From a checkpoint of a small transformer trained on Wikipedia: 12 layers.
MLP neurons of a small language model. Each row is named by its layer, matrix (down: output weights) and neuron, and shows model dimensions 48-143. Each number is 500 + 25 x the weight over its row's rms, rounded and kept within 0 to 999. Numbers have three digits each.
A block is one neuron, or neurons of one layer that tend to fire together. After each block is what it responds to, as a language model described it from the Wikipedia text at the highest values.

L5.down753:502507479487505488503522494514509506527497469477502479512495533517512529498502552535508474471501458475461461485549514468516486498512448493477507515482525444482502487518535488470527466507500509456514535475489511505509533480467463493503508479512456515480489490541504443480470521496506515500
Main verb after subject. The main verb right after a sentence's subject, mostly reporting verbs like said, stated, noted that, plus other past-tense verbs (left, ended).

L3.down4:509500435497510504502488511495538516536527507481542499506453518482519536495550471518477451496523471531492493499478499548508506545478483501491535528459531519494534531461521503502508502524529514511486546519492509524508531521492490474504494511501509568501499494525490495486529506453526463563
L3.down138:483489504493496519475505491473495511517522510530442490534467513497496480478479493490505487499487518490537465501485528517497509498469513533475537478493504523514500492517515500459536484511450534531508477491482490512532494490449469478489519518529481493487528526521574522483504523520445481520
L3.down202:514497483490493494529487503474487482482563466517521479518499477514482533509501512539519492524469492568481460521527512532507500479504480532502507482469490525465520494514492512471528469512533496516501489526498520506505533496449461434510505550477513486458488452508522479482540496485499500477
L3.down412:498495528511539700493461481490477482469502461508465533524511480488500487482512527504487514523488506495524479516520503492561504538503489472459518505495517509475515489492521507502477491514510444515481510475522516489462504512496495516462518503536517516523500485496456492473527499507516501527
L3.down423:518493482517503461500511485483475549490501479475507546509508494465492514506477526546464567495451491482506503491507520498483517491523550535457533531521506484529508536487499488516514527496508476513531509483509511489502489509465491483572544499499491496504531544528491533467523490539495492458
L3.down427:473492492519453521532522558562543544515504524504494464503483459509515494495510521500472508491520502496498537515500511526574498503529495529440536502515491497522523459515505482445505485471504455491512517504508492480466504485474507484563512526482532525508510465483509492504508478518493510482
L3.down557:463494509495511485494484518474492521507492503486474496562463462471498526497498512514517493501477510478519495475501513505505533486456505537432524487493533532506457516489532520565522526481489472504536485517500527490558472515501483505496509513468505490479519506519530557505486518470510523485
L3.down596:513490487550556514507482490497525460508502476493496501555497502518501461505470522487489489486502543464502484529523444475494521527490515533499488515512479482529514497550531484482501480492472506500512489523535489492517487480489492477427512499478481528496516492548451529460535504525498487498
L3.down631:492493490475505454509501501523517501521528467538497510522513548471516526487535478540465509463502500517501469489503487498510559523496471515478483507488487462521556481483484494498517469453546517519540498544469544479519518474471516493529531502466524487452492454511480448524493525497512543494
L3.down959:517528525465513533472525491523473492493476469484501512450450529465518500479524505472482477447534519500513504512457500468471498519492486523482510488511478512476514486536496505483522462548485538473508508475525495570510468523484547505503515504535464547496494505530499528486525536482466521492
L3.down1001:542513524522507454484481509540500526538502486456489493521426485503485495492525541511472480561483490479483557488524521505480519494491492517486504522483461548519515533500507468477500487520521495518519529488455547511499539508496485499488460495472517557533484474527528487484497520471530468519
L3.down1090:537489497494524509464474450486476494513529502505486535501508514521534479463471477487502477466491537474484503478436526514538520524484523542506549474498484495480503479500506481456506502526458538481494471494495514483541484371485538485505493501528505486456542505483497511473534545501490452477
L3.down1126:519486502487459474530513462514493516543491484510501492513474503533514477464539479477516511495502520500540440541499511572513492522508498556491520468506496539530483522494473513469530503480486517480487487483515476498465472491499518502555496489531507471514459527509552501507521536484436510483
L3.down1258:491507518481512489480541481549522523560537500495476490500466522471469524506544477473518534481513488480520490467499493495477524523494505551483513538529525535493502522481498470468509482477473489509498525495508459464494512501491514505404509549526478557535578505518543555482520477496462495520
L3.down1366:481493490529519492463474470504465474482480483526474491503445492477501524479489527475522534539496507495506504489488522440466476485526511549472499511503550516514509524466499473528534484486498497535498493509513476518485508500462517510492511527430534506503509550498491578477536459521497531470
L3.down1595:507512531536509496515498453495505486503512488495500529521489529499523504505486515523515476459536465475492465476501473516534497491515462493512503475474500464507487510527504517459493516491490504482532560512450465540514519491513540510487490458511482483490494441521526461491467527486502525491
Speech and reporting verbs. Reporting verbs and quote-opening marks right after a named speaker or source, such as said, stated, argued, announced, wrote, or an opening quotation mark.

L3.down144:448478478483480474516499538466521529474534512502474534498516476521444528497477510509491549538499529490480474525485470512508503474520518522440525486499527512480491500459486490508468495461518530507486537497503517477541505467541489536602556516484454506516501481476494536500554500488469519475
L3.down185:499504476495479498488504495488510537512488495480534485504489489487495483521476507502501493487498523539520506508521526527494482483481504480523511520505504493476534525501511522507494488507518508474538511502541524534521493519513496506224510500485452497474457464503519480527496498496472504491
L3.down252:529504463539462550519491530538481480523469477478527473517509541462493490465467506493473527539503533475481487477495501464474490538486501530514557508520552461509530547480506541491488503534497556477489485523517555519555500501475508502400463464508475497490545481489490501477521485473499507460
L3.down405:510500513495486544521501530499488501492532515508508463509492510520558479533522543523500480500502537501508502497493510505484514500520494491510492510509514450476525516483554499500521480516508499499516504495489442493489485384478468482378478488487510496510487471495484504486501492485502511466
L3.down522:500512465468473502491508465480503471549481489458528534478488480538489491508503530513456510496477511563495520509489483528468512492516486502512497540478485498474540499541476501486500518487549507497486502487533496517518499491479491497526498514471498528498521477510521507510491498485507461517
L3.down740:514505502475518547524490449476484494528519475493480508514503496541509500514496544535460478484487508533463488473500491529448457500511491487465528531488499499493532523498526501511469491517544486443467563462545475539483550467480488483485493506469490534484471464497556530505556508476487503478
L3.down900:470509439506470463526511469490491510508487525536498492496502470478500528511465508523505520512499503504510453489481467500482566502500497498525454508526481524518491504487431500502511493499487479554466499478506519535469504469505486520544484524513514537506483505519532517456510486450552516457
L3.down966:484532481523485495530507516480500464503484509523496512500529468474505474500500512510492523524479509520484476471469433514462503534499485524470505503480550516483480514483503543496498510517524524448483497477468516485510528483529473503506475494482499492473512514481482500476492522496476476450
L3.down1135:499521492511460516506514499486466501521493529479512437481482491446518495545467502526493472547521469587445510466483502509491551524503501517467478511518524426495547491524490525480496475482508525535428508519467529537507479471532495503449478501520494512488506468477498495477480482480474543470
L3.down1154:522518488486482466464515528521458480506501515520486479485464524485477485494471540494485490503490528507439502476506508496463511489502507527471522502508493499480493503529488513503500507512487504491490539465507506513493482343484596525408488523483524523498445499480478492452516468519496507505
L3.down1228:509510444537455524511486523527489484502490520487481491509508529461508504515473517526455503531462552528456475468508479499476474549495481462502537497514536500501534545481524531481495489504504513494487514517486504520537530495488483481420509519497535526513510518481525469484497481526474518482
L3.down1318:480502495528457546516513481597515522501487504523544473472500537468523475470460494539502502522497479516475479473500513495479493501513521535472503536522512503504530516526483472530479475513484482516494540504553511464486476458482476497456516482502515505496513465524469472500484493529506492492
L3.down1398:489506443545460530537501495505505485474498497472527514471522519509537464501456509544470449478503500503489441455474472518507484539514493508504502505532484541501503481516483532526512460500533465543471514498501486509475531472439500527468509509513509548514519512516503504490473476526523554454
L3.down1419:506477466500504544534454478541554487552518494509528514463552534464527493506485518535457539474478526482539505482517471501478491499463503478488526507554482451531513467475488492536473497501482520530474493504473489500505502504517544488564516481467517507496482513504505528481453508510487481474
L3.down1477:508505504537519525559541468450517494531497487507494480524531522474494537495466528449511516484520481510538494460496498524512522493488500487439506569542518479471531485542505492435510468499477514496509547509524512473500486476476481520484507530522526467506515450501527516525504454531498563448
L3.down1507:518505472544471546506510492540496478516479501485500483514483531504493467513470514521488483521484561511485497459512467567486485496472526502510519470483491503482551502484520551501526504500534520480518516491489510508497532505474473456396489535496520520472474501500518471490473453524517477466
List/table row markers. Line-initial markers that open a list item or table row right after a newline, such as a bullet dash or pipe, in infoboxes, credits and tables.

L7.down311:489499494509477478500477494548510499477481514490474509503479470477475484490472531552454509454494494540519516481511525508477495499531512495537503524571480499542545520568471483522534481515496473506476474489474513536453491510513455529537525539544498478506529490502485524463451474469498518509
L7.down359:474528538512487526487512497502539526502504500552474485458525547521501500492485516532453550535527511466509535481507497530490514469478499511518536488504495450519498493499515466486520513478549501505441500507535520517503502508462526452488556513502520511489514499519474531497503490506480521478
L7.down578:469463478514487491486473519502479479516506496492524490516554509477535478500480509499442497502473541510495510519503539511493496475484503476479472477495503480503511486521484495492516506501494469494525496500522549464502496493461501490524494500475498468486517510552514496524505511500482479485
L7.down969:495515512477474464451502486534518496474536512530465469454531528477540466507476479491479488503502492517514529499504508491538462530446475517520520528495488500529545509511454529463516523488517514538468528504497493496509476429511524502502465511522470479499511490513476490527512500515459482542
Word-start fragments, verb onsets. Opening pieces of a word whose ending is still to come, such as pr-ivately, do-ing, go-ing, Br-ussels, plus aspect verbs like began and started.

L5.down412:495483470499486508518499529479481519491466491460545495487483479484492559505482510522462462492508486479521543476527477517543498515482508502488457489452493506497541462498471494473483443476538504456468512461494526537534480497515485503518501496488524498472492503508518478509480496544520514492
Mid-word "r" in split names. Word-piece fragments inside rare or split words and names, mostly an "r" after an opening consonant (d-r-akes, St-r-achan, Bert-r-and), sometimes "i" or name-initial capitals (W-i-Fi, Mac-d-onald).

L5.down787:505484557544545517483501496455467536484494505486467485526513517501484467518499475553485498497513538517472533501510476508537493487510528545493525484480509494495515522471506533509494442528475535537488498506489506470532509528523482504442505485468481506540430533513531443493515509486500513449
New entry starts. Tokens that open a new row or item, mainly the leading pipe of table rows (chart positions, gene IDs), plus semicolons and opening quotes before the next item or title.

L5.down761:466496498510498442524474492468497490510477493455499530441494488490531475492485488523482513529484506513504486458528463512500485542497501501479514459504497501522543464480524532465541493508552501493512540507508504491499490461481472483555513510521495506543515459500475527502508525523523448484
Clause-initial prepositions. Prepositions opening a new sentence or clause, usually before a date or phrase: In 1528, On 26 January, For example, According to.

L3.down159:533498488528538529534498491479505539486481493485486474516487501488469447464509466543497475490494528545474477447497461515504493485491497476506494522498504521473516510496487517510491466482486482522512520476505488498472483490496521539476483478494495534501511535530467504508500517500521493486
L3.down161:504499510505515537483485465531485503496532473517499441527487532508530496504524498497504430479538533491513480442498510531518506509519503484531563509468509504554493481548544479461503457521495482508527501497497528523490487551533485484479480510487462530488513448514497508512498485499498494491
L3.down243:500500525478462438476508488500536553495530489481490491493520463526533509512502483506493501542511504502482515533480469487524500494490554479519520492461483537473501520457517437530470495456519487525498484490466487479513482463436511540532489498486507502525523491511496513492484502481530516467
L3.down421:477507478503523498492503476511477484523487516540545472493497485477478473527491495496482520509506485483451498465489545508513480500497521485508480469523468481491527493458493441533482492516506496495485512541488494503454472517504520504539522447494523539531488460523477546521557471536500500514
L3.down547:520485476507509575526488528496501475527570493480495506512508557512485514488467466449498486491527500457504463489523520482474473493501530492489503448526520533514480511530483514469461533517485517486516485473491494524535490471516485491460521523525471541527532485510502534459503495508477474467
L3.down697:534508513517485468488530538477521485500530517545483499562503517520489464460492497487500513506535548492470551511556451506490543492522523520506477496482537507498438502477506510483502471432497549505499507490494551494508538493482451523493511511521517507481488532517511527522485484496512511476
L3.down930:488486528489476511486531526458508514496495505495548531462505552479473500471528495496476505521480518500535510500503525512483503536494518512517515493465451523507471436505518533511500496499521492469468458472490510513527538498517488538528477498495485506458509527508478474503482516513465507496
L3.down1089:504516483443512493491509503516512513472496488539511503475490511513550522477520490497491506477488518486494497524497497487479483542457523458487512502514512518517480543505513524507510535443495484491497508476468501440529490496478529506514506541503570469528494529504475510480500541558520456469
L3.down1123:522491526499500525507486544503491508494487473503484500492508454519467530499500490507515479524497498479516470506553459500513469453518491517505456490516520527488498450498436471522560489482490543503493540456483509510479504473485518480509510462492500504501518491563476483498495484485484504469
L3.down1138:483500478552505486508558483554521463517509492533491487505504490484536488483518497512513484507525480469524547501509504446475500501520537510468494497504468455537525475547486471517528516494510464508494516453432499478503483484501510492514497502550530550516519480492497551477477515516514482494
L3.down1324:476494508498528543491524506549506490491487508500522519450527507482493502486482502454527522518457509522477495484501520556439493476529542557496499520541483504504490509481545469509511520522455466556502533512486489531484517476512501501531483502469539566460534517505463513494518561490534482522
L3.down1508:473502536474488498537488472514501510515488519542514463442470469496501477469465542527541481523488482532520486492536487483521466484491479489506478489517487451507516483498488508456509477517481527509478547539497503472465493468490513512495491468508511480481471541472495517499475468499506529505
L3.down1541:509530518497549658501498491514474503494459514469501485520470451466508462499487484519491488500517502496508501493507500490509515504486491463483503510485500497479483491498480526497466503491447513478499511483519532484549511490511495517464544511523481505503496500505559505496491503514471465491
L3.down1545:454505512508505500500454484502537494540482458505541520490511484504504470486494522511524512573552488477481480479514503483517491469483519521474458499542498511501492484464522486484500507485487466539505489476485522500499548532476470527531507482516561481524475511484502547484528517497524496490
L3.down1582:490500540558516507515449454519500472523490472536489483474497485476497462481490540521558470488507510491516468476558507513520508490474502503516477498509500492521480523538495483456489470475483488546483524514476526474473467477493528464508527508494482485521515481519487541510511488507494483496
L3.down1593:504503511490495474468481485506514488493462486553508454471479491458553497512532533486469456461527506452475503492479470478500489525497535475492514495491468522477480546473559494548450502513459500519492480517533460522454532487553514516527505503519519462488521478502485533503486526510573538496
Sentence-opening adverbial prepositions. Prepositions and subordinators opening a new sentence or paragraph to set time, place or source, like At, In, According to, plus the year digit after In.

L7.down500:470528423502498479466490519501484522496527512509445523522528508508517485491512528465508538548499514537523493485504517494471521456516481520520500519485480501471476523501501468512515468462477560526520491543510516462500519492538487493536494516521512492503482496491523519469508464513533450512
L7.down1019:437533506507494509504471505503490470546506542501491472499459508508502486532537495495515505485501525507511505534497500483557490501541513508502523466506478535485519513510479512507511478482475495515486552494517516507524496525541490505483478519472542510508439485489533520534497473484498504541
L7.down1314:542504490546531482496478507483490507480530531508531499467493489464503469507537532502434509537505498514526520547553472519555509504539506509498504518506469488523519468489539486471528491509524508528501529498482507537526522491461552429557525506501485496517529476531495512557452500446553486532
L7.down1407:545561467522501500479497476529494536474525527517459468548514541475492487497491458523513483530468474530524542505503486506484515506525498492511495479484470503527525460480494493512492531480477495513502491520520544535507488490559493500511497493523547523470515510495471532497520449531480482465
Word pieces with d-endings. Mid-word pieces ending in d (often vowel+d) right after a capital or first syllable, as in Od(yssey), S-ad-ism, N-ad-ia, Z-od-iac.

L3.down13:483492532475499462516494537485536506495468504480506490505499547487506528522504506501505473445540456510480511478485494557502557532496502478478484477458494496495512519510495485531542528527461504451518486469539444522492490484472489467490461472498514493499511542489527492536504560479497460494
L3.down87:512516525491478454492520542536534513492470524504486480496439497518506526481497535529523487479503495563452491490580487513481506485554524488488474505489479503497518534491486449489545521505542484506490511532527510508504492459473532495515512470541521472523566515507500466518523503493489516453
L3.down599:513487510525504492474499520479500490550498516439504539461518501518549503521496508495473449499518536546501457501502422528471464472544494483479492540499480487515498513503503511502504507522531540482511479466510522505496482496481497526514514549464490518487527448543479507496516531504505504487
L3.down668:489482529496519470517559478521502505556487470480504502520435516519495506512552488468529475502478492505511528506499500476509470511489522493511508506501520465504510525550485475515514463460496531454477517467521483506517435448516499518545503507525493521514497499472491489493486519478449541502
L3.down1009:513497532503510528489505454493476494524455511524501527507479529472543502486476496513496469484489514492501500518492498489481491527492450476460513497454486502486491502539474543456490498491500489499482506490537486477501503537519479470515509529503486487469494472500502499504477477510528474504
L3.down1128:489497503510480498513481495495528525522470512473511502493484510486461475486494516489524480536497493493545492516491538511496513481496498475537487510495496516510522519504488483542533513497490514501515486486525481496576486484457475526484433491527506472463483465527560479510507481522526538497
L3.down1146:525505531488494359488502490495523482529517528499504460486520539510526518521452483515570513499541510485511490511492492500510480483502505491468498486500509521491515513511492522490485472509500533500449494496502476484517546552544490531558507505504555453460546519457489493486513453488486529515
L3.down1163:496490436483496528474493485489455445490493479487534539511467518510522440471497576514515482476508513452522507503528486539517518504536481479495520504507492493490432491510510531517499505536495487516532554511512490532475529510518494538446464472478499484507462508495464480469488494534485517519
L3.down1204:508505520541508349486506521489506460511508492483480468495492478465516558468517512544524500507523545449487507506520505489530489516498501493508515512511499544517476511488464510515519463498516469536508499484452494458489496511506496503544474494461529457491504525468490493485493497538500493466
L3.down1207:494495489501451504516484489505549514501497527506532502479459507490437480545510493475476515502471510472493521472495476550476485514493513505527513504452510551504478538485514478527478467514493522478512464516510492536500517453568494525509447490504497492456507476500501477499482465506535526529
L3.down1305:500511494484499469487509577560533517475465495455562503474486519476502492517491458504482525490528487535497496512524537501466508503489505531526502514512532507475502561524485518485538537508515504480449512447545483515482529499480483485491421497542498549477510529501472518533485496487502464516
L3.down1312:493522542475493516521502486487546500507541460502457470480482507513515440507537539462503426537497495454542527505518504497481543497563520490489516515485484480511498507538490491483476486516503524509517483499497478473477504502522497516523504500500508473506498480562506527463501470512519509475
L3.down1387:488508500457508520481504518470485511513505503506500503476507520491502510541482500412477470540510480539465522517507517466503512473458512499513515523460487518479491531460494463506514507479492477512469521477498485525501491498505476483490510499502528522486487504489542460559550536457494510521
L3.down1397:507508463507469493481524505508541524490530493508485497515488478529462489514537408479462532527491508540496537524479495506497499462499559503529504529491464496518507465496511504464490498488498419535497456516495540450503475499508478477495499519485486510507470513510546472513465487501487450483
L3.down1573:516491517515497494477509537541496472542533525489548528483522487506529501497494458544496513545486486525487509460515524475452505550538519508517569480494463516480525463464510461491480510479504460512454465528461499491501527507494480528539464484499509572462520506498490516481475503549508517465
L3.down1596:512497512515475490483502482465495506477512453527498518518470514479439516494514513554481517498506520548527477516518515550457522499529471517491469504465481547519526517517499505532508491488462463476499508516521501493577518536492523509515553433472513520490476500531512532519520470505495500487
Mid-word "ad" fragments. Short word-internal pieces, most often "ad" or "d", right after an opening like Tr, L, qu: Tr-ad-itional, L-ad-ies, juris-d-iction.

L7.down1:506486480533498483498499516503516509493522502545504552522514514479494473516468475502497530483491505527481514513498527533487528481518478511514519474506522499457535504500477479480503450450499538535492491503513481501501502447493528498532462539521504563549563512518518491466495507542483519504
L7.down510:518494473469496468497481483482516514500521498496505500502515470488466491508544494516462475469515492455493495497480458531545496505528512454480525482492461487486494494491478504489510547479522510471533496497532491499515476497516524519492435526480467545571541494509507508489532528500502496518
L7.down515:530496496495488462506541519498532486498516503503518484473535514464522493488478533519499482497511518488485512509515491498522507500481523477519526513542505478451497542464533492465506498469508497525533475487496499536536524519505540479465483511510519556530524536485471531490538517533486501499
L7.down950:487566508481472455501520510482502458448527489522467523526545486462488505483489506532473456509533472491451490482509547490490478508511495486567544504486501450504531520529489520501507501491536503471505472505524518544537538485493508500502479484508517481550493486503510497503494531483527533499
Word-initial consonant-plus-r/l clusters. Word-initial onset clusters ending in r or l, such as gr, br, tr, str, cl, or a lone r after T/G/St (T-r-ade, G-r-and).

L7.down308:513472512509489516503465506488519534519476505505523520520483505475499527470502475544500487481531533511470506485510555504507474531467469492494484462551491485472526508525494516487507527483511488485526514480453519461507501481487473454446476450475493510526479467507484502526534510504500499510
L7.down632:500497522486480511493504525537457499532497512512543544544438533488533518500507493433511551439509517491492483478535472515487484518516474494500527511502467525553486510507511501473496508523520482475498531507518524501518535498485531500512524482464535495485504519515518496439553456510476502472
L7.down1033:538489495507528462459529465459511500518501521554467532460498500478521511510531508467484523531493496524502514496470479496441517491456484470514465484550512514456486439515557499491526488484510548516506503513486500462498532473464484535504506460486493532476484507515504482477512517460452484515
L7.down1287:489508505519472583472475520485482463503463463476520518476486516458545526463479523547499444490457487494532498495543465514470462493526464507434506465516491496537522479467512508489517545494492497499477482496505511552473496479455519533504471500516484489507487512541500510475478475492491513509
Openers of place, time or name. Sentence-initial "At" (At that time) plus at/over/near before places or times, and first pieces of names like At-kin, Al, Car-rie.

L5.down336:514510471511497509479491543573511502494488507477457503510469484474487506495510456461529494501468545502515500491449464526497509500571520517513487505480499524519539470471479445510516565475479470484455463498482500503467463500521568515537495474507542496531502463458440466529503474504491496524
Compound-forming adjective stems. Adjectives such as long, young, small, high, near, old, starting compounds or superlatives: long jump, youngest, near-extinction, high-school, smallest.

L7.down1073:490470512479528569504537485514503497522489492508525541513465524474484514500513476502481507519468518509487448526466520501463438516470477538483495515473484545499521497466516480470544469504501490471538509473491502526537489513484510488450513487467485490497491498505469443539493469476510520491
L7.down1087:472529453501485525512514462513553458506472472509538525519524499465513499523494514510509559511497470484497498494502495474476481536513536497491538505491534484517542525468489516471517486495494526525525491537497489522473471519491492490462468482502562485509475496502507474507533481481489537428
L7.down1348:473480476426485468505482511532481459513531492503489514511430524496523564485528486528512481503518478466487501507507544524554513493501513470507484467503551494506506510476558448514497493525500507509491520483508491501528487497459462531535472521495489496483529493473470507511523480553480518508
L7.down1449:498502491530487597486469482502538482511492485506498496490521489463509504453538497499443486576472502495516526484488534498502466511509506492471523508474483500507511479455501543534502537514525504518537473505506559518532503509496482540421475459487487464454496478542511498551508501498514562477
Determiner or list start. The first token of a new noun phrase or list item, often "The" opening a title, table cell, quote or entry, e.g. "The Killer Shrews", "- The Black Book", "This book".

L3.down32:478503480441516490510500472519555536516524479491459544471483450510505530482501478485512499529501486466554492481464518552489529528519538481443484499506467506525513490513543481478507514481475469521539456528462573495469472525520509540538484493478491436549507508507505499505469489560478503494
L3.down181:465479479494486490508500500503556518508522491441503495493511513496538481520484474468485454476512556509508490502530525539535498533499483497491509497474562473492502510528491485506466497501498482503533490512513515494530500538546502461519522507422511521466486499519501487491527511550493477487
L3.down197:504506500520517501534455503520492496473528485501504494536463473501503463505469527481503491507466465459476513476502511537483500537518494519507494504497493502458519494493502513456529520484510497544474510521571468529490489499527522473534490528480482515532492476526457491454527490506513520475
L3.down290:488506509521500464522520509518525489481479484482514538505534476504527461547482533485450505463486526493516508515516551527498467506511500480516477500533449505492553478511499491447478511476511493487520505541506479523537489521500524481522473502499472567550523478483523540493529537516491473482
L3.down327:469483537544474499500551532472550479452542526497536521478495487505545490488521461512499526526524525508416493508531470494479462517453484548500513485502478507480503459506506542552519474522505497507525496490514510519488502507507490552518487529499524489475498500556480528474497501501491505498
L3.down357:514498495479497494517513502500483474446502469530494454477510428454487482513515570458545506486523470478506519524452507481486515510497481554537547509468509487435498510527521514516497524497532507540538471515501458521509463488533503468520517486499493491564477483553480476509497476513498481508
L3.down552:515511481504515512523506467448463515489496475520482552511454518465495535523471524495498511508513466507499541519491505489489495489528460516514512496481521492466504527502536516443510493429544530494432454490503519502468525490455505508544522527503475502524459512516482530518508510529477512496
L3.down574:467499508533539488517486498500466468489544520529529555500433520444533497527517458481500511459507514475481499488523487531535542490457499519551483514506526507480480538516525493470484466511521533505483498502493475524467508496519480488520471464469496494510536493508495540507506503481489511524
L3.down849:499493511495451462535481509515491485503482498529501529474524465479549515503465491499480516488484492495510517494524458514489497566473457530503518476516463492466519511503525486480487520514482539501483495480522502519477486551505500469508484561493520513493480491507457517482530487540500504502
L3.down891:456521505524473527523517503480525463550478465467477503522473589536536496547466468451491521516450488500554477497516489492491516497553475465503504491501515513486529505518450502497545495475515503468499478535534516540509478482534480523486500538494528469509529480465504509498505461513516475474
L3.down972:500495487531510520502518493520476495498504540442546463532476518531508486496513479548490537500487466490506460484532518455522528521495548515542547491513535466509503501521490475478515516490519505523514505488566512479532516535497476479496488488459482486493512535492513531467488475554530472525
L3.down1215:504482502496492473487526477486519498524541494496490504482478511515532502505517468455498516533522498525488534520501484552513480488465468500484486484507512525492506491440491486517499479486508539486488507473545512480516473480461501475544532519514536520518501545555507502465539478540445479493
L3.down1253:482511484513482489494474499516534480481542579463493514559508491509523468438490503519500526497510509483503485489494498526499461472507447508527529472520514473507464503514515500483495454470506498493475478522486536509461486478516511475519462541509488466508512513526442505444561490486485529523
L3.down1374:489511514494523496508508504470511484497478532495479528526522524543548500480480518498472475477531529482476528501517502510480476519499453522467495549514492464455506476528512539482475480482521489493485574523547493512522475487519491509536511501479434519493515487453512552493489478473488468481
L3.down1436:469496467464496553496499479529521510489499550507524477503498475495490507557485476500508497467481512459519535511500508509534471477524510507478508491517484507497510483494473472483513489526514504477506513532486510493517462522488509467497524542528504520505499514441505457515514464516509507486
L3.down1485:514491508447538414511517474432521500479510503537480515500491452469529513461490476516505503524494534499511498484479512535514487520482485444514486490533483498523500476483479459494510498476450494539507491454491512454517502519498464549555485466500511493495509507479467539511530502515488562482
Onset consonant clusters. Word-initial consonant clusters ending in l or r, either a whole token or the lone l/r after split-off B, F, G, such as Bl, Gr, Dr, Fl, Pl.